{"n_layer": 15, "d_model": 704, "n_head": 22, "n_kv_head": 11, "head_dim": 32, "d_mlp": 2368, "vocab_size": 16384, "activation": "swiglu", "norm": "layernorm", "norm_place": "pre", "norm_eps": 1e-05, "positions": "rope", "rope_base": 10000.0, "rope_fraction": 1.0, "qk_norm": false, "attn_scale": 0.177, "bias": "none", "tie_embeddings": true, "parallel_block": false, "init": "normal", "init_std_qkv": 0.0133, "init_std_o": 0.0, "init_std_up": 0.0133, "init_std_down": 0.0, "optimizer": "muon_variant", "lr": 0.000634, "beta1": 0.95, "weight_decay": 0.26, "lr_head": 0.00312, "grad_clip": 2.0, "warmup_steps": 200, "schedule": "wsd", "decay_fraction": 0.782, "decay_shape": "linear", "final_lr_fraction": 0.05, "batch_tokens": [65536, 131072, 196608], "seq_len": 1024, "doc_mask": true, "train_tokens": 1403000000, "steps": 12007, "dataset": "wikipedia_en"}
MLP neurons of a small language model. Each row is named by its layer, matrix (gate and up: input weights; down: output weights) and neuron, and shows model dimensions 464-559. Each number is 128 + 24 x the weight over its row's rms, rounded and kept within 0 to 255. Numbers have three digits each. A neuron's up and down rows have the sign that makes its largest values positive.
After each neuron's rows, "raises" lists the tokens whose logits its output raises most directly, leaving later layers aside.

L11.gate2239:108171147141094111109134138114109123150105097129136137116112154132127110146091141114111161094113138064100127127138145153133162197101089123114090110112071102083132123141134069139177108157127146125088109139146088120136107120102112124133152152129125136147128139093144099107143116131170123111
L11.up2239:140149141143126158137114139104105126157100122115090172102125125115174109148139088130141120141128129095138120166140148137120126094120156146094151171091093075099082092109133101103118077129111130147126101157103082157140116101173132104137090124103160098118097100167123122136112099150111123102
L11.down2239:093158149086127140091172177091123094145121172098142114160153126125151125145108130095106119188150111114137070143153181155117159148135129150166126097126151123117106129159167131152153165140122130125089129153121128141148098149142146100110142135120092120151095132101126124113126122117085128138
raises: " it", " its", " how", " the", " another"

L11.gate1316:083111144146123118147119123164106115124169105123124111136135116132104143152142176128099108134170144114134121134098158148118147068112135125105083154101132115146150147079119191112144150117142147133114115152079138119128148132146114137135111117128184080110154134091148119092104144103130165065
L11.up1316:136105140163104087106127114139109106095146139113145120123148119126131156115112116133080110138166102089111114164088155104129144130125141158118132128110145144143078121104092111111149150137109142142128113148117133102125100130137154111094111115146176118130077147116108117073141107129133165137
L11.down1316:088106148119138108128104125119146128139126100138151104110124141109115150131106165115122108134152128160102117122094148105105133136164145144105071160096071137207126117115104113154121128143133148124085124146101113143131135082139102099152101159174116093182177124099126143131164090112108124146
raises: " town", " northern", " north", " southwest", " south"

L11.gate1235:131095123125094089145131181140116112150135144186169135137178115106138116135131155122095146102136116113109145119116124136123165126131121154120150167093134123112096132133151153136157155113144146109138148107129159118129185155133082143108166123138102135165113148160109141146121122133146103094
L11.up1235:116122159107096136124150176168121135145109102143111116157128116133125101095117116086113089146142139166173109145124126136138141129117147142137114146113155108059106121146096126135139107174134132123082166110133129168131125144088146145140150122185106112109086128100108095129108139144120158095
L11.down1235:116137113114110134096121119161154151128141154114068074101101116151106158136172159104151119138155128154128137113120142143145161135113129104161079136113152129162135149129077085127091126134120137137136142114142137099110128142155120140091127135123102120145097140145096080140152094142115129125
raises: " and", " among", " as", "\n", " all"

L9.gate889:089083167124116086127136145122135142133153142163108143143146141129141129124102178124167165131148144112112127135138115077130125115113102147137125167119111165112114088119137108129164161105149122127142116105123109150124146132102132126151156106158114129108175151159158121122137132133134142172
L9.up889:131163132137156112155167145168134153153120100121129087127137127147095118104155130118149134154103100131121114129095101138165122082130112142108123168122135146159129091141134132116044138117138143181123134151172153142134150140094148140155165115155116133136157136162163127137152133146157159129
L9.down889:165142143102173116114128172134134116128133124099122149161148135112155121097084107128167099130151166146102107153113141147123112101146118125110113173128150123135139135148120106155101132103123132137121155114142109125131114110109095131126077136127100148128104117167149147136137131159192140126
raises: " studying", " living", " holding", " working", " taking"

L11.gate2085:102136086145150123138135133130105119122080127166129078099136121139218095156070124139133120085104126110132075144080071155138151143157093136098115176144114163119120131120132113159159161117119155110161129142125123154163147134196142143149156119100117132136158170144109155117091120101136126133
L11.up2085:126141141124116106133121108106152129144126164138099109122121166153164076140136151119100113165127094164156113130123143105131176174160120118124083153143129183120129156147101151113166169126071115098151140129097064101151114123137078131099165085120163150125109119147086131116156060101123146160
L11.down2085:111129143144100117126130162098153104136157105161123115126109160117102107140113133116100133090123101121187156097122112136115119129137127141111163171131128146104149165116144084150129106115121150082094138111113092139116129141143154095126126098118095124126130113126092151085105154130095137115
raises: " being", "ences", " are", " is", " arms"

L11.gate1111:135137108119136156117157123126147154161102117156133144136110089071149111132112118123125147099091148136097133138150092110145082130112096141131167140114099098124130142092115110134124113134167129153134101115139142113143115117133111136134132157109122119123098101101131105145179129118130135127
L11.up1111:115135104084146140094142096111184143172102143098117163142139098143159149118135115137116132132095128111109098117108128093149116144172160105153141161131124113160116132128134105094154164159145163166107174109152178113084185096144081127127134124143132139126111109163141141118119125098135119119
L11.down1111:128148128148152103118143110159119144101093130138110108146099152136153125140115088142125137149141132159103167101136129119161111130122110103113081131138126107146179184127093110152132151072106138107139154137145136183166110153153111151122163138081148131168130167136107124098114079099092143142
raises: " these", " this", " least", " all", " several"

L11.gate2274:136143139184145118124158119143099111107172106151103118163107132133097106132145149103149122122130139133107123143180090180144118093107149092122136123128102127086166109092163138155148139112096126157089115121096140140140113138165129091147141103095128122104106103104130133145142132120141147175
L11.up2274:117142152150102154094135140163134114130171141169090145136141149117098078138112173099151124127107123125134090138140121135142140116124126122158131110158129144080144124146124125129139099148120125105107098122111093127152119142157104120137140125149098146088116100078091120118154140094163157175
L11.down2274:122117145132149113174100130117134120128153145135110126091124131160135103181149122133111131158097125126089103167060123145155123141158104090105165130133140133113157129124129135163113154115065125117098114150143145129182160112162084108151112111124155132110116107162102068138205125097094125118
raises: " of", " Of", " award", " Award", "ographer"

L11.gate1655:120125161123140127151102121069130108121094123125105103093135140122132089150080129112092125166134112108125098166154122122087113155114124118127102120106102137116111135127134107160120106105068148095129127115091143148116097130129134135134143135124150113136104118101118116139106151140117166116
L11.up1655:091140129160149095114094125120120145141130091142127184109125153149111138125081128100155126162146106119120133172114120126155150158141135108097111135138115125118166122147150160161153146108122105107072088136141165152093128107182111114086114122138160173117133121155125161078162150127182129124
L11.down1655:094134149082095114177119157150117135142157159090155130135112131104075104119130139116132127151114147157137137127159104155176140134152155127099161087135183145116147188159104121111072130161135145130113120141106156120131123143120128111113119111124149161128126103120131133156132104135148092118
raises: " it", " itself", " these", " the", " many"

L11.gate1334:107115177104133136105148084117104114103133159129119148149131115138119170150159108134094103107114125126163146133103146089149079149078135131158151132115159140101148128135163118124137132095108133155111169151114179118128121095138131111158152120121132117109129107137127135106137067127159123117
L11.up1334:113145103154117116121152149078130073139105110096141137104097166131139133147121088068081099135128097132105109080133123119156124089073121153173154105155153120115150143126130167165158104089123141173115122121110116134133103106116129140125119138116073097135129096150132143110157127143135211111
L11.down1334:134096100118167120073156112138141107136142162134137142143108127140135088127105133149079080153094073133082163170075170115153108107102120115129130116120145120129132158113080127135149146109108143149077129092065128143124152151154089121074168112140172122131127110133126148094098114156123132147
raises: " career", " seasons", " tenure", "ced", " years"

L11.gate2280:126121207077131117138113136152106116164123159119131118124185124142121145099133126137113175152107079125113123105069124138092149112105136122140091080120114092122134148056095130145149133120104094150139108135098103108137109114124147108126145104111145125107094113113130157106151141100132160121
L11.up2280:144134130111132113152136108121104137163138110104098136095150092129139116096160126100136111119126152132103089096107168136189114105143157143144156117147138122122141135116079175135125147176129132161148115129122127149108119144139142132118166214153134133103106119140104111058112110142098122125
L11.down2280:118140158107126130119142088156095106182154098156128157108104085146152100071153148080188135154106167125101090099124138083099127132127159133116141126108123117184126120120127124143093136161129111150115105127124153143101130165115163148091141139148105149113125136119124081113168110073134131183
raises: " captain", " consultant", " Inspector", "ographer", " Director"

L11.gate803:098121160166073131139150152134124109110122158174112133126120146116140121131125133102131102140173141129132159112118160097114112132091096149122116095146090135159129120115122174119131131137127138126114157142114126122164174135122117126137126104135167096118104137146142134131108170121130142120
L11.up803:087124168136117177138147136149136117091112140127140136108100102165125127113092150109105045147143118155145154096108109135127121133082135121106119135112079101091100100123125171119134135146116120140099122121158158081117120090109138148108137109078105152151080110148149089148140088135148134114
L11.down803:115135125129143134139161138176122130095124156121125134150145137143148092157143099133131103184095091127114155117179135098109084150105125154130135105105124148142124153148110131103164109119120126102131120138111156155079100135137139144132162105099144090139134117106097150134132147150121182139
raises: " course", " years", " past", " long", " last"

L11.gate1171:097155164120140125085157151095100132103115142142108135155143115123154146127171133198085097123088114107159115086111150121089143088130100107137152135124093108136137139110132095110137178130135121123141091122139143131128126102108102159144096121120131091125128163159110136157155127129133165147
L11.up1171:074120127111143156119117098111096109167135161187105137168142094146165162134178148143143113152134123114121108086117145118119118152174135143138132149134114093174134183163122106133174136096158115108153137144098137135151139125119130159095100147155092125116102118107133106098169131102114132120
L11.down1171:091102120146112135130154125167112086105153124152150121147082128107149107133140103127113112090133137147096087115134083111105121114097131097096086114163163102128151154115118107143138133160136131134080089110114113125153135159114163148084181130136149090104135131120145117124105089148135128148
raises: " these", " it", " their", " they", " this"

L11.gate611:155116112138077110118131120171126111115187121125107154116141158115119084146115152101159128133124111136090148154140135129123105152137154168145109122131105079129097133123106139129125128119143119137124161168115118167151127161127143157162161092131111131116141117133073127126136113110146135136
L11.up611:133090109114096132097129141159137118132165136079138110098138163126138116173115154065116119132128154130116085179102121165108096151113159138126122177100117108151148128132133129167118129115135139159096133104117106129168128179148158164132115166171103129140119115178170122145118115110128134135
L11.down611:103129091117143161104139138138110177158120103061095066084137133126091123144185115094117136133133144186134096138171102119098109169109147168110102109092117103132117143091097135132128129132100117116102127151111136120166127119183120138159128133121134106139132126147126161115129135113098118142
raises: " languages", " Europe", " Canada", " countries", " lab"

L9.gate827:109127098092125135123150087090118097136134132133116122101166172100130139132127125107118126110115150113133144114163150097092136108123153117104191142101147113087143188134096147146175178139154144136089098102135120151115096109161144118177157131108125122144158152059122113095083175106172109095
L9.up827:102123081175131144137164097078114128132150080141124141107164119116090121106088096112126129128131144130160165144123158119112164079142122139095146147133146125105103113081116101136124148127137130157124085099131138180136146104134105128152165135099100099131139117087152117151133153111120123093
L9.down827:133146088083141182141150097118122125161110138165131161114150144120116133123123111089109121156119124108170164162093142111113157134112126145099155153093151071067130120108133128126136133157107139110117150097134128133118109138103121110142179119140174121131122124102188128140126158078111135107
raises: " narrow", " white", " yellow", "White", " black"

L11.gate1887:073136107150094098131157128108116117125121133072126114106119124130084129140114127155106102133124095146102126151098183115116145105092149119140156141154162138139115162097140093091155081126143134138118133124135125120125142112150079065131148093112168092110153146099112162086176140089151153110
L11.up1887:123121132077109139131160101115090141136148134097068149160124174124100123129137094091089108150115127141071145083098124140124126088081137115090159144084133140139112152104137110140135112076092123093122143140162106076098140136122107140156118126120162136149111131085161080093116112100143144130
L11.down1887:115080151137161143151184118106091175123124107129107158133190164152133105150146146117128135138079168125098134129107160136114083136154120133120169148082146147111132143034133144115167117068102076086161134130142124079132095123147150169128132173157131144113104120118140126164120134118117125120
raises: " denotes", " indicates", " indicate", " credits", " abbre"

L9.gate1332:136143111157121138108105138126119138117141102102106149148156117090161124144174155157116154133153130114087114125113114143132097131166128195113107114124093128118119149094115148131138114136119149144118147140165117133184098133135119121111143118090123137146124116132163153140090191106117148178
L9.up1332:143121105109113095127127117129108149114146138169066109142144146139151106140169145149150150142176101122143097116145124123151141140125117203107118087137113105109160151087124141141157114131131110146135151117143082155155096133109119121143121086095073114129119116151149104185141113123124127169
L9.down1332:102112144123106126125162123124144119148129132128160141117106142104094154080104070122119131095082148152129160156113139128115130116093137091124147162128166123154138102174138123130077129112177111132116126141093129140093143124139152140117095138171149136089136145122096111085132102146141151074
raises: " himself", " who", " retired", "who", " Deputy"

L9.gate1479:109111135109110137094166093101163145122207107149130105065127112126176096120099124118119135185112119137103133124069159111156086118126103132140137069144154080151099121094128106131108134126098122120153137117183112182131132123132140075129167108116129143150143130118158149136177098130108104152
L9.up1479:101148124138142130166099135141093118136119167130125157121124116119128101104148140137122138108115130104138130111091122151096134162128128143118085126117138126141135096073173141125156130119115123096157100115119154146142117100095123104157148118130111135159094121083170107175104125074141118157
L9.down1479:131148123142106114157122129107149121107100118125135106141139167119113112173115128130154130109140141122120143135130133102133128127098125160125128113169108141087157148108129164135141144116161121165107111117110123146170122105088141087167117101139144135166156148115088144162092137123117121087
raises: "less", "ibly", "ously", "ment", "uring"

L9.gate1515:116100184136124125144141128151104146151103087101111135119125125083141080091148123117116165123104106116114178119094136135159188131126160104108132183107150139128094089091120105131182140114104125154143145157109109121136116125117094143112109143128126104149156140127095108088120141130094128146
L9.up1515:147134079098132100091098164148146117121151133101127127123135131116100080140139069116115155153125098113135113164114100175121175113114120157106118135093109120134124093106136134137130075096144169122118152135117116155109123132123114089146164204160111137112127100148118106147185104134168146121
L9.down1515:136123143125153154171137124113107130129123133086134136112159128135129122136116141146131154116172109112133134146095149123140142135137152117125196149133134119131127130147123064147051151121129151105148163134089133130138091114178119106164146141101086149116110127145137148121146115100096165145
raises: " of", " Of", "rant", "ials", " com"

L11.gate1128:142138120121073112104144128139138117154133131105104075137111141126116140117089107126158104099117132153122177168137136145088156175101126125155140132122139125109156119130122142182097144121120122123088109122139114143103151104101122120104147125145128129110153111120123128108143132143106115122
L11.up1128:152088109099176133102116140131117129117110139173106075151096132113105164097126119091101109131123110123130111184124146156096161185072111093186098137128137086123159092114103164142132120168154107143117063117129129111155107108104131122125171136148136132120147132139127119102136173129084103084
L11.down1128:119120113144137144128100142120102082141136123123077105156124131150119150132131144127109146130134107139145139156142138102144138138143120078145099128104170078146106109120113111154097115135134122137076092120094135152144119144089094140150159103140139145114114171106121141157127120113147094140
raises: " ENG", " ITA", " RUS", " ESP", " USA"

L11.gate858:098116165149078119103155107115129106155133152167180151122087143120089137136124087138104103112125111136119153173154148178144152116125146110127132110148118118087169150123093148141140123125118135117070119108123092116139157166114113180120119098109133149147182124103116099111128066125130147098
L11.up858:129111102156128128136162116123100138159113121148095115091115142043134167139121134162112096094161087146176162143134128169107161173096140149129171137159140136103174110124120134093089104100127102122110099156140112127193080121128081119142135101083124117139131158147100175106103106139130139116
L11.down858:134088177097163094106145120113131099101100167118145110141063159142143099168093150102130117127102164135102141107161136140135155127112140159164147157140112098117109149081128150140137099088141086123088071121120154125137144162156130158139116154114139086176126110111141112106110112117086115144
raises: " transfer", " loan", " draft", " traded", " Midfielder"

L9.gate1281:118125128131073121095167069141138136142112092119107099084098079133125154174091087088137145124130116098143147134149126120142089113116097145103165156099153108136130131112209123107145106158108106153158147167134195116109084091159161100163116139125152104112113135130152114122134172159138144145
L9.up1281:123123136138112137101118152137124130130149116106129115119124148136131140120124133085137150157118131121144157108114113159123100113174115113130119142108133129154137130115133127122206110147102168162137166114142123114155138127130160121122121122148154115145122155101106130142114126101111126139
L9.down1281:085098162153124140102113131135144145123124127076118156160117102127147098182129154115103078135101106082125159159133113122186131144115173130087103151121134119122153144123106098102150132152118098137147132146180130152103075132144164155114174132111091122126103124132112076143131119130158124129
raises: "ations", "ments", "ation", "be", "rug"

L9.gate218:097126220132162108116067130150176092116131092145174118114129109115165127168117165143161123137118113122150132146107093116092162126151107112131078087117135129136140105076107130132121101129128128092162093133132132122108152156158133122117160121127124125129178159141162075155121115132141165106
L9.up218:091156140083141146090118144167122113149151088114149092097116099122112144135105123103132125134106148115091123178115069106139137135163131099115101101117158103145155083085109135104127134132129110142140078145160103118123103173162132114133140154123164119129106133147121139110125182124094113116
L9.down218:122136133175082130122159140118099095123111123150139122084080081164149162112104123136117099107138121181142096125155114120092130129124175129136103080104140125127167101105132152114105151131116150121104174151145152149120168162147184113164096112148116118147111086101166128158107143164124143104
raises: "h", "hr", "hl", "z", "zh"